Part of a small language model's weights: MLP 1536 SwiGLU, 27.5M parameters.
MLP neurons of a small language model. Each row is named by its layer, matrix (gate and up: input weights) and neuron, and shows model dimensions 0-127. Each number is 128 + 32 x the weight over its row's rms, rounded and kept within 0 to 255. Numbers have three digits each. A neuron's up and down rows have the sign that makes its largest values positive.
A block is one neuron, or neurons of one layer that tend to fire together. Before each block is what it responds to, as a language model described it from the Wikipedia text at the highest values.

Responds to: The word "of" right after a number or quantity word in partitive phrases, as in eight of the, two of his, one of them; weaker on scattered word pieces.
L4.gate63:141146150118155115149102072097122071082109144101174058121140139130125110092107180140158155091158125057146073181130109156154133180104132124174157144109036168129081130162120125219169152110171171168101134100083085158161137113110177108125190094129107116101069169137137153120131154188110045125091179071143137087132164141145164189165152099136190048191098126149196109126167159125157139138118
L4.up63:185089131128159160153165066159110109074088071136076133066138111200151115184154125181178142159176152146207164155156092137130170118171114111135101175175153113176095067111153124128107090116149142115113132139104131121103185098138172102116129155084107115100153151156134088171143073117160122199110138165117172174137156101200135067039192191131121165146104189113171070077160150140127141132105
L4.gate91:202100135073072101131138103108162105148154081140123060165159149118144158126123103137115110128127106110238130147150179167099107123101140143124169121139147137130090130127156130122104183127141118098073136106132162152087158208143109134134162130085135133072110116158133175141120097152117146098111138103140130162040155121153112148179157113086123098122151088127167106125108061119101147136124
L4.up91:112149123085172127128119125166200199153112130121177231148151155129094079118196091146153164129135115082138157075087076125176093108131118137094077129130164069116081152181114096156128105125135111113150082085127091109108156132119158162136106143090144107123124124181139125175094111112099161129116136153089149117148177094166156108106172094206096092133139141106140105140177078150152079127093
L4.gate143:110130162167116126200149099139108132114104162130130109134153181167111115112149195141125165119146162124172106114157114128139111097085132108149161114158158152133102154119094063150110152083123199072191121136115087199075124075150131120048156122125110129105136149153118109131109101093096091183123137121172115100145184060140183123135173109152141159139026127138208121128154110154126120103159
L4.up143:142120134112110175165131151160091081124116168152144198116091098101136124155090154166075101167168131191102169156090198132123083155116183099137121088088117110165071152131139115186129172136056108104163117181071139162106090134138128141093213174178086137121140092111146119153154163144090075152129162161125148091163135146169184080123152143138159124180164144142133145046086147116098197115103
L4.gate1275:164092148134132066128143083097138134182148105131125124129149092097106076088110148112106135168154211159158212123082120130146109167101156160149137119131133174132120116147084102155131147189166151096093123061060102173132164118108142140113155138093116212152158100126119147139070090097069122162161130119140118155129166087217146182114133120137147057108106103098151175124122084117115149148138
L4.up1275:126098124148121093061152060099130137116106100138139109079155133133068142063096139124073115121164140161146134077200168120128133111129117143125191163149040130106093076121129139170152199116097129119119143150120145119164141156089141138134144170101096080093133168139105117100112144195088061137112135117168136148168097126116133139121150139152067087155110121143182095123134063099106167132146

Responds to: Prepositions opening a new sentence or clause after a period, comma or "and", usually in time or framing phrases: By 1633, As of 2013, In turn.
L5.gate14:099118144105118135110066135140157064121096171093087131130132078130123143113090117082121182128079163151141108190123121118135166140132109083104108176082130098141074139142130123148109148144110150160107144104123075116115158124144066144119082104147120163138173112191140200142144136087071164103170084047147135124169135153159140161128199151183145191125149105149128090184151119176196146129186
L5.up14:120116119159129110080114172135123128112091130147105139187085209127170146125120121093108156089097144103108132162143106147114153111083131143153097148081115143139097087115074101147147150105082104163116136107128131119185105122075153120119093128171155135107072101122133090077135117122127089096146099080143148167129050086155179151131095160068150184116192210150130134123172097090114119108115
L5.gate359:093151128105177103120139162142158099082129187111109131137088070137115079090121128095129148126140119173156101085149161095121086114142156148137168169136093066083081125102066154119124133074062176131091136156156116045115069098117124075172179139155128145114117149135125122232145097179111144208099135114221160136139129170116144170140149125153105101113099118171125111136169142128140107072149
L5.up359:140144161123112143131134182103121125115161096186108123146142097114182120134123032111106139135105108124196159143093137109093112130085150096132090121189145105127157122147150113127128165139163135166092192133133119107161126120099089184111128165145132100086073118123094149144127120138090144170145120112099118124086129132168106051174143130118178139104140150152085102123140070168137154176097
L5.gate456:148112169092134170031131136160116109171128112138160123170048134164122119128128135185104134131121163136164194111141180125103090119119178130112119124090153108115151162142143155097181131058097118143107184158110159115106174071052058206100159117098115143110118166035123117137081135128090154125126118158095094119140156150140102174107101141144127118120141122122125149185164146101166122111133
L5.up456:089117167116101150188147121131105100124213103113128125132150087121050153095078132109157128098126178107125173117179108110119161103105135074090127150148116140123114093141167148169188098165225165113131135128142110140164140115179156155139126123102066173096094109149156181099172141139160131121100166088132130199146125115135163138111145106136108092143147179113092097143116127081115084106135
L5.gate800:137171134191152104088107166126129148117155146149109138104078092044112147112113189126081144132168149168151117118157121091134133131160134174138122150130115117120097141107051156103100116103169136112178148148133105096108089136101170234121084128142159121103134125101125145113111101057090115083095115101108096109133179095134088177166124125147174073072095130133146144098155170140188075104133
L5.up800:123151092119174091108140137091133078092141165143162089146148118074038065117042087149133114146150146146151126124158138058083122110125146199148061137122136097102109122117097133114095169121141125148056143144138145164156056099116088080080133138092139179079107125146138141136166186133139134175067155132150106151080101152149126146118192104144158074144170175135124117117170125116181136145155
L5.gate812:120092128167082111153146153144090164141145154177081170113121130146038095095064117109089129139159132133146119169076152113121141144119171069178077171129061102137150145148122063161123162142147176115104119109059086143115144088128162160127158120182135138098118142107129143201109093089098070115087067127144065094127127151130109102140161093149132119149114080098117110077146076183210103084179
L5.up812:170141143148154143102118139140097078228061161184139115142108196109145194099055118097082124116154091120149064096096153153127144086109114099118092120064117089087115170157124126116097117092141156155127124100125108110101107127130112122104158076136132140133102110062186111142149119106116136153161109092126091123108121095165164136099157097123132083117142105158131159142162112120144129112114
L5.gate874:103131113118120161083166131106117136129116084177134106161088123096152114072128151117205136073170140173160194155133111117084143138156064105090085148106136112064115094161128153147089149115087166176084091071173127138087196103132164081152111152192108130128127119086129129111078083173135129091153097112161120154138106093118101168200201125091126092109109146147104160104178081218101193195163
L5.up874:113118092194099117115134150156141181102049099131176213135113089151127086166157171100146106152169112164173195144119172046119111143118121213144117097108139120108117156166090101137144107130153083095111164121108112126115137121116138134136159120193102174136164153110095100143125125121138176092206098132120081114119140115122107145125148148116121158110161129073228098113151103099133120072086
L5.gate1310:091150161156134085091152159115156155075105112114154133114098118141125080131127096098109137097068166119179180164094138194136162214174119074126101170106139143121155118127147161176128132119145123085130158130130109111106104086058123093091104109155183160146126127166119079076123148093144151186159119084173167114120125092106200144130174132156153111136140137166109141148121135075177106097164
L5.up1310:120171125055089094108138108129111112108135150099116133143167112125097073168093217145125136132105182152141128151125103141098120085144148150136086151073137134152094134159148124140136142111140090148119098112125113135159099076134110143123147115148095158106130181086066120177146127155110181149169145169130127110084138143201190222137113124223131161167075079163152105144176169125086118126151
L5.gate1361:129135140152143093133099187167117176157156111155102168135129125120143127061162128076124142119115132137186151093150122134158040111109197149126163152105124084087094076093106093067138132094148122101126107087139099130154124095153127157132199156094117089100145161067104079148122110103137124079236108057101140108115205090124120160107145127123095082157107145103192119141176130151194160154109
L5.up1361:062126101096195151130126202071145136124159130104058104103087094148124100113156100127114107108049126127124157102150218116112103110176138121112149151131163152100132073146097147128172116160174147122128087167092143099090129137142175090127156121160105111104123105172126174100133164129083135135136157162113085088180101102172094160132158133145165105169140186114111162138114133186122174121126

Responds to: The word "of" right after a number or quantifier naming part of a group, as in two of, many of, one of.
L5.gate84:149132103083143059101151115116119161188163097103066153117121113137166110099145112191151151148160214122163156105137178169110171100113161107169124160147078151080133098153128116120142167088153156117103112121033094108093179110097146130128150109076100122091183138153128100105183106114083089101061177130104152137116153167131091083129132145131136098088169137101118140091073133201166176115136
L5.up84:150083127203117127145103085118136123099102164130122171098111126137063156127112125107004162110124121139135174099189145163136077158182098146139174154162157067138105107063108121127132167150144133170109145150082158137148135152069101144083163131137105138138109121163102122150108098127134122126137156117126117063130130111144125125140130123096063109170132104127168127131073120156126116118145
L5.gate139:188071157117198095151123088129131119175066121111118132130152110080115116169060177094137196092119187082171132127099120127174090177117150099137083162124118125136135137124095130129100168132113234110102194162147072149069096160112164173161067159135134128092130147131106093165132086143132163119171118091141158158104107119140107162127074115147103156104109209117087095086147115131147094089152
L5.up139:142099129135136116127144081141143112205094091175115166096062172156095130091147148097111108157163154075107157138162212155118160130120090058103161096078150112129120109174079113137090098084219122042061157118105121148072142139138111131112165111141126113059194155128134127118070115160085129200158172166140124137108117120139123148109136146132098195160107143158113120074103082126114156083158
L5.gate520:116085124106045109111089093079191091165125149095165156121141155141146114141142046109087139112111174144187112166122166150134090137114115060128141158110143134124127162186074106129148156103105139129126107158103138174077089157066134129095140134173104152128164189128099101204140144138079117202122089097134160124169129121118146119132145145158123121164064124118090091203149103113096175131149
L5.up520:116187175135132147134105134143123123108128148202143104057136133100143118089164124129136091190126120184151139099111151152108136086109150149126079150136175129016151116111116123122141188156163130119111133180112140073101147162129132211112201113055108130091127125114070140147100125117085120105079158119152177099106132118146156114131140128108185123089145159078138169159064130113134147099127
L5.gate578:107124152177119066169126087162163139156048121125085135092164163155116130097133102138127142182148104155138176171137116155099155124134073162172114158104153070156148140094101193133090156159205135124093160149126109091116217112148104150122158109087159101068160133153095132075123160174095201128127114090079076067113166147181136160150116070078190063112126106161092159084128138173157051152118
L5.up578:168192084156129133110114133149079121147164144126150186119131086108156178100191108142137142147149193096088163155101148090133103106080124082114085141167194162125120186100072147123140128170186112087123091128107136139091138145104125144092138082143120094129161139213094087120118136119103123139100114115098126112143071103152119103137103133138094072168116127115122123100118131112087127115092
L5.gate687:101180123135111137158172127141128115186127143096146103135156108119139165150088085111101135153078168142116167115147190131135165118152097104124136114135115076117133125124144112154144167106084133119177189119148099128103142181102092109136080133140178065067136137132117114078126103094084110208175067125164099107135170156116095110104144148118105054109047182170138139121130114156146113114106
L5.up687:132158101134133177137145095184084139119127124081104171142115116167150081180120125165066120162155149164154177158116163129071115182174194111113161105152125066100184110152070142117117171169114137151121130083171144135130137146095183151133155093137179144087114180095088117138153087142080119132089066157141182173087141079203134108135164162157109147167100140181112165143064141145131188146088
L5.gate1283:114092145125107125091092149107118058155140174095141147151151083079135130135078110079090170086129180142107106120139129113122149129100128151139129178130102086148138030132184108167105180139150121126099146189093099151141115154082173136124200081118131170108144107182094133147125102119097103135149132132144100204177140083191087075139130185125167110158083102126102112108113123094102101097153
L5.up1283:176116110137125142133097121097137197064091208148051097098111141116130199125107125140122133122110136107117158118178111102131144114110108131143133163054156104107137166096134146161136145163127107141098172122118136107130139127133140141074062135101092123140084121108166193153169128131138108186080060119147121193122131144118153156193126143157087178089124145137189094121139126146079136176147
L5.gate1362:154151127103132135076119092125086107148158130120073103168099136191108152146196099082158165161157226206154186114138153163094128179076173090124114137110195144145169082134105094130119160124181186099164201141122097095175153135163163152113134110071117162104161157140088097115109134059105140179127182157126132154179095136166114137132072194112174058108142120091094074121041144156091145110096
L5.up1362:131082138150080180111149082120125150103093148093157129102124106152148048116192068163126122134166085113123076097140067128099119174138110153226148097104120140136124139090102137126102141119172114161151167099122147140130139128100160144162136150079138121104108080128134110076113129118102078116111078126175159140195123122117100179178143087122108165118116104117203109107150142143149088142130
L5.gate1404:188154133160104084127101077132146158220122172090118145114151139149103107107150146171088155170132128108118100095168126159053138226090162117131155116153106078163090109099149113142133134120150105141214100162069102104123120107093137140151107153109104151056100077103086185149154095108169159162097093068206132130142171123095123163088066122179161119096097113160212174129098097103139144171102
L5.up1404:123165116155096106147135152140119132102145162136124183196182094111113127104168090114146139167144150160126131106125221155127159138121131131126086096160195091078131131135086138094133134170153078125123101117031111120132128073188103131073133155149078092067182147046141166140118099144120133167149152122155104156143166084120144110126091182135128145155127138109221141170094119111139131177093

Responds to: The token "in" opening a phrase or word, as a preposition (in 1896, in which) or prefix (in-jection, in-hale); also of, on, as.
L4.gate17:184080137121074106083136106139141107080154166141142138187139092198075145038099180123123174132144138108120115089104110088036113120092192036101177170095157082118094095163158142096111121080091139085146112182112118120119182119119128143134159141174055162104146115143138116109099097127097086158137129092135129164129126161158112135114128129104109155164114124167117171111121129131191162100117
L4.up17:190115158111181114090171118150129146093175127162147137122143127155151155114095163119112127118163125106136108167114160145124156072144175056107110139129141082120092137165101134135100076082083107153126165093142154104094211103097160105117094161151153183140141100087121126154089049140090121100151069110097134132144120171149144105115082153110125129086132139075131133106149184101171138108149
L4.gate594:166123089094141150084099124124087160140114160145143156101095114114145114150077169175136146163124107116207184096121143109121098117134205079120117076161093112107139089135117142122149137103052130192200163139108131124126203113118185175116104148150104113145134085047176119064155162117132122129135166120093155128157129179124106116193156082140200063157103126146176039136206127156110105139092
L4.up594:122072132134173096104159089091107150132206136107203140128101156141098134150119137190096105121188146126131134131110104114135107162125159111117148123078060152102077114225100118131077130069136153122163146108112111148150109095120195189130070171101133123127130156083113068149115138141126128141148095139122060103104103142116186118148142075153151168156151167128171130119174202137105139077188
L4.gate837:153134053099186066209117138082104119164223155165145124204130100044113098095100126108137143054112128135135049116141080141116082191095183078115104146064080105124081080141117155140117140146128098097178137131167144074119154127088137153142137119151131124133154104093147080130120103142062158146225128115126133158106131155147147164145154099143090089150076154124101103143167106155063141108119
L4.up837:166104083122154089198122116135096122139150165087094125141098098155122177129167100108160124163109144094133153147117144091121148086142175090104174113103164106188135120146116135199092090195141178076160111171130128124102125092110116193093115115116138168119168119133130128225127093111169102157135114206103107122122123120161194211110125111143126146138098174127134065130157104141078109131132
L4.gate1268:143155136103131171091125132074120115127135118141131196209137165126128110124126058102104118128143092127161198098182076165113062128135160132078123125082120135140156136117103144138108119106107127114129167100115121117193156096126149143121142166161137120120099098131098105087177138092126139077159151116074123153137156042165095223129174181118129148065114153107138144090173102166166159122102
L4.up1268:158179162149130158132198141115152130062123143161191187132145152097163151099116104233127138146146088144159105157103096150117095122131129157181122086160130088058071138146051142166110145130173125068133180103122112058142085119153145139078170089152167149160134140145081144130131151157061146149095148070140166134161088129122131189151163128151134124104178135095137097104118095083157139139192

Responds to: The word or fragment "at", strongest at paragraph starts in biographies, like "At age 13" or "At the time"; also "studied at", "within", "toward".
L3.gate489:081169130143094083101070159185124180080100149156202127119092156107110163122079160153144174153134091112207141182145138126118168110115105145126060137125097144135082121150157103117138139080100152131153104127177117202095136084111083138073168146082074130131148092117118106088148145113173095103144147083139183136167166082135091095197168118196154063157050083144128105129149166120135152102148
L3.up489:160088163108135143218057154117130067159118135091127178138157174070136150153098120117179138157165110192169091112129123133122188159122128126081122149061162117109136148185074070146081082144171133158109155136135134185161154082184147039160126151133080116112143171114119194143136135138123124136133110125140113168111143159065101077132123121175156115094072114112124121108129134131130139122192
L3.gate819:138102121112132045121122147116133080135150139125145075092129169111119117115049117145145158085131167167171084114105150064078142157114082166079122133159136158129170105136142102125071116126156133152127117149184120118111075050137110114112093157116079128073169071104128107098173119144140171095105134147198156063087123123098112103134181132156154105148146145177107158087160083121129146136128
L3.up819:086111092115112069127111128118165088106176106149200128099160138073119144130114156159151145144122152139108164078142141020097146144111126208105119140133116112155144145221181125108109095172170156125107125146153144150125138082114135098084107157061155138096133089081149090136162152117080148144160091114099137097127180156106154120192151128169169064180140137134170173138185073129142135120142

Responds to: Mostly "of" right after "one" (one of the first, one of the most famous), plus quantity words such as many or several and the second piece of a split word (h-ire, kn-ew).
L3.gate213:165184132042151098153165107124141106153143131100103153117122127076063097148085118184079136136133171095110103071096200121129167074103130090124133151166126066148091140185140131159199172102149163135082111186183160111102114177169104168133088157106032114158098109100114128136134177136076128146097109181149109145200167084153173139129123088131104119158101139133079121169099128106151138123109
L3.up213:104107140123128102083155120171114121177168060102094120171136145109164150058131172083112121151112162131116133069101137129190162129139125184129129105175132107098110098131136145120192215189118063131167135111084094123103104121136140110144087135194103157124121205079110088113172105162135136148132159145131114144143174102135089099102175165137102113079125215064200147130100132167162104084098
L3.gate730:174161101163116088147128046071081119132092158126099117104061139112109111098086182124091171146122158096121159131118154178090112120113102122133082089156088073074092123107122117136107183148116124137173135157127113099073135149103152178069121145112115116088156126124078154164134130097069112101122162094167036096169160071155169138120122175187122082106084102125148071179119099071124087057072
L3.up730:186117105124153127131118090151143117171137156147149096159128151089149073200116081130115145122129226192106197109137162078121148190107096150114094141158092108090136111173133109194142175145086122128099126083114127099111084111122187146142176124075154178140104094127111110131124044097127134083111070107100095149156133132144088169155110144111156090196127126063126123126116136125156111149099